config.yaml
n_layer: 12
activation: "swiglu"
positions: "rope"
rope_fraction: 1.0
tie_embeddings: false
init_std_qkv: 0.0142
init_std_o: 0.0
weight_decay: 0.025
warmup_steps: 200
decay_shape: "linear"
MLP neurons of a small language model. Each row is named by its layer, matrix (gate and up: input weights; down: output weights) and neuron, and shows model dimensions 192-287. Each number is 200 + 20 x the weight over its row's rms, rounded and kept within 0 to 999. A neuron's up and down rows have the sign that makes its largest values positive.
After each neuron's rows, "fires after" lists the tokens most often just before its 100 highest values on Wikipedia text that the model never trained on; "fires in" lists the words (lower case) most often at its 100 highest values on Wikipedia text that the model never trained on. A number after a token or word is its count.

L8.gate260,205,185,191,195,187,212,211,158,170,214,224,204,202,229,204,199,198,218,218,235,186,234,209,199,203,218,191,180,193,207,167,170,192,184,169,184,207,219,223,199,184,233,255,172,188,166,195,185,216,204,205,190,163,183,210,207,186,191,220,177,198,182,203,213,203,203,217,213,197,187,206,219,214,191,203,187,211,208,179,185,208,180,184,212,182,188,211,195,188,174,208,184,231,168,196,230
L8.up260,176,223,210,181,182,236,210,165,173,200,228,223,233,219,195,210,177,177,174,203,235,191,203,215,207,225,232,208,241,164,205,208,199,214,233,174,207,206,182,165,207,170,237,191,187,165,218,207,191,173,236,217,189,202,230,200,202,223,162,192,217,212,194,233,203,184,204,223,235,184,176,167,196,183,196,219,181,161,175,210,145,155,196,201,218,172,203,223,191,208,190,157,212,175,211,187
L8.down260,170,202,199,200,205,179,231,207,205,203,198,180,196,160,200,187,199,194,205,225,188,198,205,184,223,194,265,196,198,214,208,194,182,184,247,215,164,219,228,178,186,198,181,213,215,184,191,205,204,220,201,172,173,165,232,189,192,243,190,213,231,207,222,197,211,214,222,199,189,202,166,190,188,220,204,207,189,209,191,193,216,170,194,191,180,184,217,195,200,217,180,191,197,172,199,210
fires after: " in" 35, " of" 11, "ing" 7, " In" 5, "'" 5, "s" 4
fires in: "the" 57, "one" 8, "that" 6, "his" 5, "s" 5, "her" 4

L5.gate141,218,155,220,192,178,180,173,209,197,198,174,175,170,224,200,189,199,222,211,219,207,229,185,184,212,205,214,194,202,236,196,191,241,197,208,204,174,169,193,218,239,184,187,222,212,191,162,214,188,200,154,187,219,188,237,209,239,181,217,205,211,218,234,211,174,186,198,223,173,216,207,221,196,181,205,183,201,191,181,178,198,230,192,211,239,206,196,165,247,195,188,173,161,192,164,166
L5.up141,210,197,185,192,207,173,168,215,196,171,199,186,190,167,201,210,208,219,178,191,233,173,215,198,233,195,168,200,186,192,182,178,159,207,172,194,229,200,213,217,203,215,203,194,184,215,241,173,211,182,189,195,192,209,206,213,232,220,199,161,197,212,212,187,164,212,185,200,182,192,214,206,204,215,196,203,218,218,223,195,186,202,212,169,176,208,257,198,227,204,150,204,193,235,226,197
L5.down141,230,178,244,183,213,131,208,234,189,193,193,216,248,177,191,187,183,218,184,169,220,234,186,183,188,206,179,197,223,218,240,196,207,157,205,189,184,196,197,250,173,185,210,193,197,193,189,204,205,206,237,220,188,222,197,228,167,203,210,177,206,175,233,171,223,193,246,187,205,244,195,221,232,233,213,197,181,207,184,217,200,224,186,210,188,190,206,218,210,183,181,211,199,206,255,211
fires after: "," 70
fires in: "and" 30, "as" 18, "with" 17, "before" 5, "but" 4

L2.gate350,184,230,210,187,205,184,202,226,229,187,189,182,210,212,168,224,221,215,239,212,198,210,196,242,215,199,200,166,182,209,183,193,168,204,202,216,188,207,188,194,211,217,196,200,234,187,198,175,195,181,216,213,208,194,192,189,195,198,185,208,227,188,204,233,191,177,192,201,196,226,208,169,191,187,178,213,204,185,183,199,208,223,178,201,189,183,165,178,181,175,166,223,232,165,169,180
L2.up350,205,218,211,192,199,185,194,201,194,208,178,189,212,197,195,222,211,184,229,211,191,162,203,210,216,187,187,197,182,200,232,174,198,186,202,220,210,177,214,201,193,177,160,181,192,200,190,214,209,217,182,204,209,223,185,200,202,217,205,174,172,175,184,192,239,212,224,188,213,184,201,189,223,182,185,219,207,202,210,164,187,184,163,181,219,193,189,255,229,224,214,221,191,198,208,205
L2.down350,227,189,192,220,190,197,197,170,210,190,169,214,204,194,212,203,201,185,227,200,194,192,195,211,197,179,173,171,192,229,205,196,207,219,191,207,208,203,231,194,177,192,200,193,193,193,194,193,208,208,188,219,200,218,225,207,213,194,205,200,153,187,228,220,213,204,229,195,203,206,212,152,212,196,168,191,178,178,200,170,181,207,179,190,210,220,196,229,221,187,206,203,207,173,211,192
fires after: "." 39, " in" 6, "W" 5, " of" 4
fires in: "it" 29, "she" 19, "who" 7, "you" 6, "sheela" 4

L5.gate50,208,192,210,211,207,191,202,194,207,206,176,225,179,192,213,199,213,193,185,192,167,211,209,218,189,237,229,180,209,229,208,234,187,216,198,198,235,187,197,199,213,220,212,216,199,213,221,217,205,187,204,196,210,228,182,224,207,191,184,219,198,198,233,239,186,212,196,206,214,202,222,231,187,181,212,198,194,181,206,167,182,197,198,199,213,174,226,210,239,188,196,212,208,177,199,169
L5.up50,193,233,181,176,211,187,187,178,207,226,171,210,211,203,209,214,239,187,192,211,212,206,197,211,198,212,192,193,209,231,187,188,191,193,195,178,206,172,195,184,191,209,192,208,221,199,182,216,209,170,187,166,193,200,230,236,200,211,172,193,212,212,188,226,204,155,203,198,192,208,165,204,198,187,203,187,215,169,184,195,215,179,188,217,217,192,215,169,215,244,202,216,212,179,201,193
L5.down50,207,250,179,197,208,221,201,208,195,177,216,219,199,180,196,200,223,188,181,161,219,177,197,226,203,213,207,229,220,198,198,191,215,205,190,202,177,211,203,189,188,224,232,213,214,199,200,235,184,180,180,188,187,205,223,236,186,227,211,204,240,208,192,178,222,212,203,187,208,188,211,191,154,196,222,191,214,181,214,192,191,175,198,196,207,214,186,232,198,191,213,234,170,205,200,219
fires after: " " 25, " a" 16, "c" 9, "oc" 9, " w" 7, "s" 4
fires in: "way" 18, "years" 11, "away" 10, "went" 7, "occurred" 6, "day" 5

L6.gate1112,172,213,209,257,205,212,184,179,200,173,184,219,203,196,190,219,186,207,204,199,215,215,170,214,195,207,143,239,194,223,217,194,208,191,205,190,217,192,211,187,217,202,256,229,191,203,215,201,206,169,182,204,224,190,188,216,209,208,227,201,214,201,186,201,225,200,175,177,210,192,222,215,228,184,232,244,194,205,213,194,216,204,199,196,236,210,205,174,203,177,197,221,196,191,217,192
L6.up1112,212,209,197,181,233,186,210,214,207,210,165,198,196,204,226,180,204,176,195,226,144,196,217,203,215,187,210,213,226,193,203,211,214,217,210,193,217,211,217,233,212,168,207,211,228,224,175,196,196,191,207,191,203,193,178,206,237,216,187,213,195,214,192,184,184,260,185,191,221,183,236,179,195,176,233,200,204,172,211,211,237,209,183,192,192,202,208,200,180,201,188,181,190,212,185,208
L6.down1112,217,227,189,208,208,185,210,231,149,200,209,169,188,213,183,197,174,172,209,174,196,182,198,211,202,181,202,210,220,197,211,220,174,215,199,218,199,193,213,157,201,192,178,201,209,182,201,217,192,184,216,227,210,194,226,222,190,241,193,194,177,185,188,178,215,194,197,208,212,231,206,191,210,196,195,209,256,252,205,200,202,223,196,219,223,180,190,225,173,216,189,207,228,180,185,219
fires after: ")" 29, " is" 15, " Al" 6, "," 5
fires in: "is" 38, "a" 14, "was" 13, "alouettes" 5

L5.gate823,183,194,195,196,187,229,221,187,240,161,211,194,220,228,217,178,225,195,211,195,226,211,223,224,201,202,195,222,222,213,185,183,231,182,203,203,198,206,231,179,235,208,198,204,221,163,184,198,205,227,188,211,166,242,199,198,224,247,227,215,231,187,190,199,204,177,174,184,189,168,214,159,219,185,201,212,159,192,232,182,174,189,185,201,204,171,173,206,190,198,224,195,158,172,179,237
L5.up823,198,182,191,191,209,221,208,233,245,212,184,198,175,198,186,215,156,195,210,180,208,195,244,227,206,170,220,167,195,199,214,199,237,176,243,179,196,194,219,200,176,186,215,220,168,175,195,220,217,216,185,183,208,156,247,183,198,189,236,200,214,241,212,196,191,181,205,203,187,194,238,213,232,213,227,199,220,201,173,230,194,207,221,192,226,176,193,180,182,226,201,196,171,160,200,210
L5.down823,235,175,198,202,185,206,223,191,198,165,146,197,206,176,200,208,194,192,251,219,198,171,159,210,174,167,230,192,168,216,193,184,219,174,202,231,167,167,207,204,195,216,217,209,216,193,190,201,222,191,233,193,204,183,177,193,205,188,191,210,189,224,198,206,217,182,196,189,203,226,219,221,202,209,190,207,185,220,191,206,199,191,235,199,176,222,215,190,202,187,212,207,181,208,201,208
fires after: " the" 46, "ed" 5, "ing" 4, "il" 4
fires in: "them" 21, "him" 16, "children" 11, "they" 10, "it" 9, "there" 6

L2.gate27,235,234,202,244,184,182,190,188,202,175,189,214,158,237,210,192,179,216,188,155,230,204,226,148,217,191,198,190,192,230,216,208,198,222,183,173,194,200,185,199,210,214,189,208,198,202,213,234,215,184,221,209,233,193,211,204,210,193,167,177,194,214,173,215,244,195,170,142,228,211,173,190,216,204,214,203,236,187,185,205,191,221,173,210,227,186,217,203,196,173,212,174,211,199,211,206
L2.up27,246,221,191,212,201,200,196,209,204,225,205,225,193,231,179,212,186,237,200,209,190,233,189,198,246,138,208,165,188,223,193,197,202,201,178,236,193,227,196,190,202,138,254,136,207,231,210,198,212,210,192,206,207,207,175,226,172,218,201,208,203,164,199,206,168,181,166,172,195,195,181,174,221,200,200,192,201,189,181,198,229,190,243,214,222,188,242,173,220,158,216,237,176,201,198,185
L2.down27,207,205,226,221,182,172,186,178,196,209,185,193,190,198,231,228,224,196,208,212,203,186,187,192,199,229,210,227,209,204,213,199,186,221,217,227,196,203,169,197,197,219,229,163,200,221,219,186,202,183,225,173,205,245,222,190,196,172,189,194,165,207,188,204,212,177,209,213,196,192,195,186,184,202,238,207,240,192,156,220,189,206,185,223,209,170,207,205,200,200,175,206,176,200,230,179
fires after: " 19" 24, ")" 14, "|" 13, "," 5, " (19" 4
fires in: "is" 26, "1989" 10, "1999" 9, "1990" 6, "located" 5, "year" 5

L6.gate990,221,158,223,217,205,162,177,197,188,189,187,210,194,194,204,195,157,205,229,199,186,189,187,190,205,206,185,201,197,184,224,202,168,206,209,182,227,198,230,219,221,175,180,200,194,214,222,193,208,205,194,215,204,199,186,179,222,214,189,211,187,209,165,180,196,192,172,184,249,186,234,195,212,179,194,185,220,194,208,209,205,183,225,152,213,155,169,214,217,207,209,192,224,192,229,214
L6.up990,221,175,246,203,170,205,179,181,177,192,167,202,199,158,151,214,169,191,209,200,218,179,225,206,222,188,226,228,209,194,206,205,227,188,216,223,202,198,242,241,163,170,217,210,224,223,195,192,192,226,184,180,191,214,207,173,195,193,235,191,185,199,175,194,228,190,177,204,237,173,179,212,205,197,179,208,202,201,196,152,227,164,195,180,234,195,223,211,201,195,186,205,229,202,236,221
L6.down990,236,204,186,218,197,206,155,203,208,229,199,193,267,182,195,222,191,184,216,230,182,190,225,197,212,165,199,206,208,179,207,190,185,152,227,184,178,197,197,190,216,196,180,218,198,157,206,204,215,230,153,211,178,181,203,229,182,194,209,202,178,206,235,214,231,214,171,200,210,215,175,172,181,180,194,199,203,219,224,159,195,191,189,219,198,195,212,211,205,222,146,178,179,168,220,175
fires after: "." 33, "," 21, " the" 16, " The" 15, " where" 4
fires in: "it" 50, "they" 23, "which" 11, "these" 7

L3.gate21,202,177,188,172,195,220,182,193,191,223,190,188,186,206,188,194,195,169,215,206,169,162,173,247,187,173,240,202,190,162,182,219,193,192,231,213,203,197,224,226,187,177,219,220,197,240,183,178,184,212,210,220,209,201,184,206,183,214,186,205,166,247,185,214,246,198,195,174,227,208,213,206,197,199,177,228,203,175,197,210,181,197,219,169,173,209,183,215,146,167,201,189,197,178,217,214
L3.up21,192,195,217,185,219,215,186,164,212,205,203,199,201,176,170,217,193,195,203,212,188,197,196,197,192,166,217,194,205,175,262,215,191,183,221,189,205,217,213,179,193,206,200,213,217,224,210,195,184,193,220,203,203,201,182,225,202,222,211,200,181,232,177,180,198,149,177,220,230,180,216,176,191,235,198,250,207,203,200,189,200,208,167,177,189,200,177,196,176,185,183,211,185,216,179,178
L3.down21,193,192,214,186,206,226,194,222,218,210,176,197,199,212,206,165,194,184,184,172,185,182,177,244,204,196,196,173,186,188,182,201,199,211,202,245,176,192,207,218,204,202,252,187,249,227,170,194,144,183,207,187,209,213,183,203,181,199,226,230,185,214,206,211,240,170,200,187,232,221,215,169,172,163,197,154,160,190,200,166,194,198,209,211,246,191,217,205,200,155,200,221,189,190,207,192
fires after: " |" 18, " me" 13, " ca" 9, "ri" 8, " Li" 5, "−" 5
fires in: "0" 31, "caused" 7, "meeting" 6, "variety" 4, "meet" 4, "vietnam" 4

L2.gate100,210,225,175,218,187,220,209,209,235,211,205,222,217,236,190,202,201,208,237,219,211,229,200,206,182,200,188,188,183,182,232,190,212,219,193,171,230,186,179,226,207,208,242,234,221,181,183,218,224,175,210,204,189,210,188,194,225,236,195,189,163,205,204,196,210,189,205,213,189,201,211,194,182,184,170,193,204,228,228,186,196,202,177,177,185,188,175,205,205,194,189,201,202,224,200,188
L2.up100,192,217,186,220,201,211,203,178,232,184,207,220,223,247,191,197,193,217,244,216,191,221,199,196,184,203,172,197,203,201,226,191,211,221,179,183,217,181,187,212,180,216,205,207,211,178,150,223,224,202,223,196,216,170,204,171,215,233,187,188,191,211,212,199,215,197,209,225,173,217,215,189,147,182,188,191,203,253,209,221,199,194,209,186,196,187,158,224,186,183,179,217,175,223,189,180
L2.down100,195,226,160,244,202,238,231,205,184,200,212,207,206,246,197,206,213,178,247,186,231,194,211,177,194,203,168,214,223,208,222,245,220,220,198,175,202,187,174,248,194,211,214,209,223,192,204,235,236,209,184,203,195,226,205,226,204,225,196,213,182,198,206,206,220,198,205,214,186,203,218,205,164,212,203,214,220,205,215,180,213,247,186,187,175,177,194,235,207,185,200,194,200,217,176,210
fires after: "ch" 42, " " 22, "s" 4
fires in: "rochdale" 42, "data" 16, "vaakevandring" 4

L8.gate255,187,189,203,197,165,205,211,170,185,226,175,194,231,165,193,182,183,216,201,211,180,184,188,258,264,170,212,213,208,212,215,175,186,232,177,199,184,196,215,216,235,216,214,228,201,219,194,190,182,186,170,203,212,167,171,205,193,210,207,200,247,209,180,205,214,188,219,173,208,240,210,214,199,235,202,224,170,200,200,143,208,174,234,225,219,165,207,199,225,209,174,180,133,192,193,221
L8.up255,173,203,185,186,198,241,197,186,210,176,197,203,204,211,173,238,236,194,214,203,173,173,190,214,186,195,177,205,214,213,166,199,210,213,214,203,216,182,189,221,234,190,184,211,166,171,196,196,199,223,210,197,225,202,188,227,183,183,170,190,224,184,173,218,228,188,214,233,213,188,182,189,217,193,207,208,202,181,182,195,239,163,215,202,197,190,177,190,247,209,212,197,191,183,229,174
L8.down255,184,206,202,179,166,203,189,208,246,155,186,268,215,240,202,190,214,195,182,201,156,197,215,212,198,198,206,201,193,202,190,189,174,196,194,223,195,169,174,218,179,195,205,190,204,189,211,154,200,186,195,176,217,219,166,246,178,208,183,207,218,210,187,206,194,219,210,216,191,193,223,202,220,240,195,177,208,182,201,198,222,191,201,191,194,190,212,210,194,230,196,199,172,224,221,232
fires after: " in" 42, "ed" 6, " at" 6, " At" 5, " to" 5, " In" 5
fires in: "the" 94

L5.gate463,191,209,161,192,174,217,199,220,223,167,218,196,187,216,221,205,198,177,195,190,214,182,212,210,200,186,197,186,255,193,220,202,211,208,180,203,197,207,206,216,194,185,200,195,194,196,202,192,189,184,164,188,208,215,214,185,216,195,142,198,172,179,206,189,199,198,184,214,222,166,208,164,203,177,184,201,178,222,172,205,220,178,155,201,175,162,205,221,211,199,203,194,187,217,198,191
L5.up463,204,217,201,229,226,213,203,195,209,206,163,199,197,193,208,206,159,211,208,202,199,218,224,206,189,230,221,215,195,227,235,191,228,203,191,194,192,203,173,210,198,178,231,218,230,150,203,249,184,178,138,182,165,210,178,204,181,181,208,199,187,193,189,190,183,172,209,194,211,202,233,169,208,227,193,182,209,183,205,198,199,205,155,185,204,208,224,242,190,236,186,218,192,208,195,197
L5.down463,200,224,198,204,224,171,207,182,216,201,232,211,208,183,199,222,213,176,179,189,202,189,215,193,159,187,182,175,221,201,223,197,231,203,210,207,210,187,236,181,182,203,217,177,220,198,216,210,168,225,192,204,174,192,239,191,181,199,211,173,180,201,207,191,229,207,228,220,207,205,188,200,197,205,163,187,177,194,195,178,166,183,181,194,200,191,185,222,192,199,182,186,217,164,210,206
fires after: " the" 31, "th" 9, " The" 7, "bo" 6, "her" 6
fires in: "they" 32, "together" 8, "everybody" 5, "time" 5

L3.gate199,206,209,189,232,206,188,174,191,218,189,224,185,220,187,193,176,190,183,227,234,188,176,178,191,215,226,212,185,208,205,201,211,224,177,241,178,193,205,178,156,213,206,196,202,179,194,183,233,252,198,208,177,178,162,247,205,199,194,208,221,163,222,178,185,215,206,192,186,216,188,201,272,195,211,218,230,209,203,210,216,244,212,203,222,243,194,174,195,213,222,193,190,185,211,171,246
L3.up199,187,206,210,193,208,216,195,208,177,148,189,206,239,194,176,199,230,169,203,188,190,195,191,209,208,210,201,167,190,215,220,190,165,197,223,205,186,211,204,163,210,250,203,199,215,211,193,236,197,201,176,201,220,147,225,206,209,218,230,171,178,227,189,188,190,217,238,187,183,170,231,228,209,210,175,196,199,223,217,179,182,166,206,197,189,193,166,198,210,212,189,198,225,204,178,215
L3.down199,191,187,189,202,211,249,183,189,208,223,208,186,192,212,211,202,192,202,215,165,228,197,206,226,195,222,183,187,195,193,203,238,197,204,182,164,195,163,215,197,150,200,189,227,193,183,168,234,209,207,204,200,190,226,195,156,247,240,218,186,240,197,230,212,204,192,209,198,175,189,186,201,181,245,185,191,169,184,227,231,196,202,184,211,195,179,184,172,203,177,186,191,211,218,198,198
fires after: " g" 23, " G" 21, " Ni" 6, "fa" 5, " w" 5, "et" 5
fires in: "gladstone" 19, "gets" 13, "get" 6, "went" 5, "grandfather" 4, "been" 4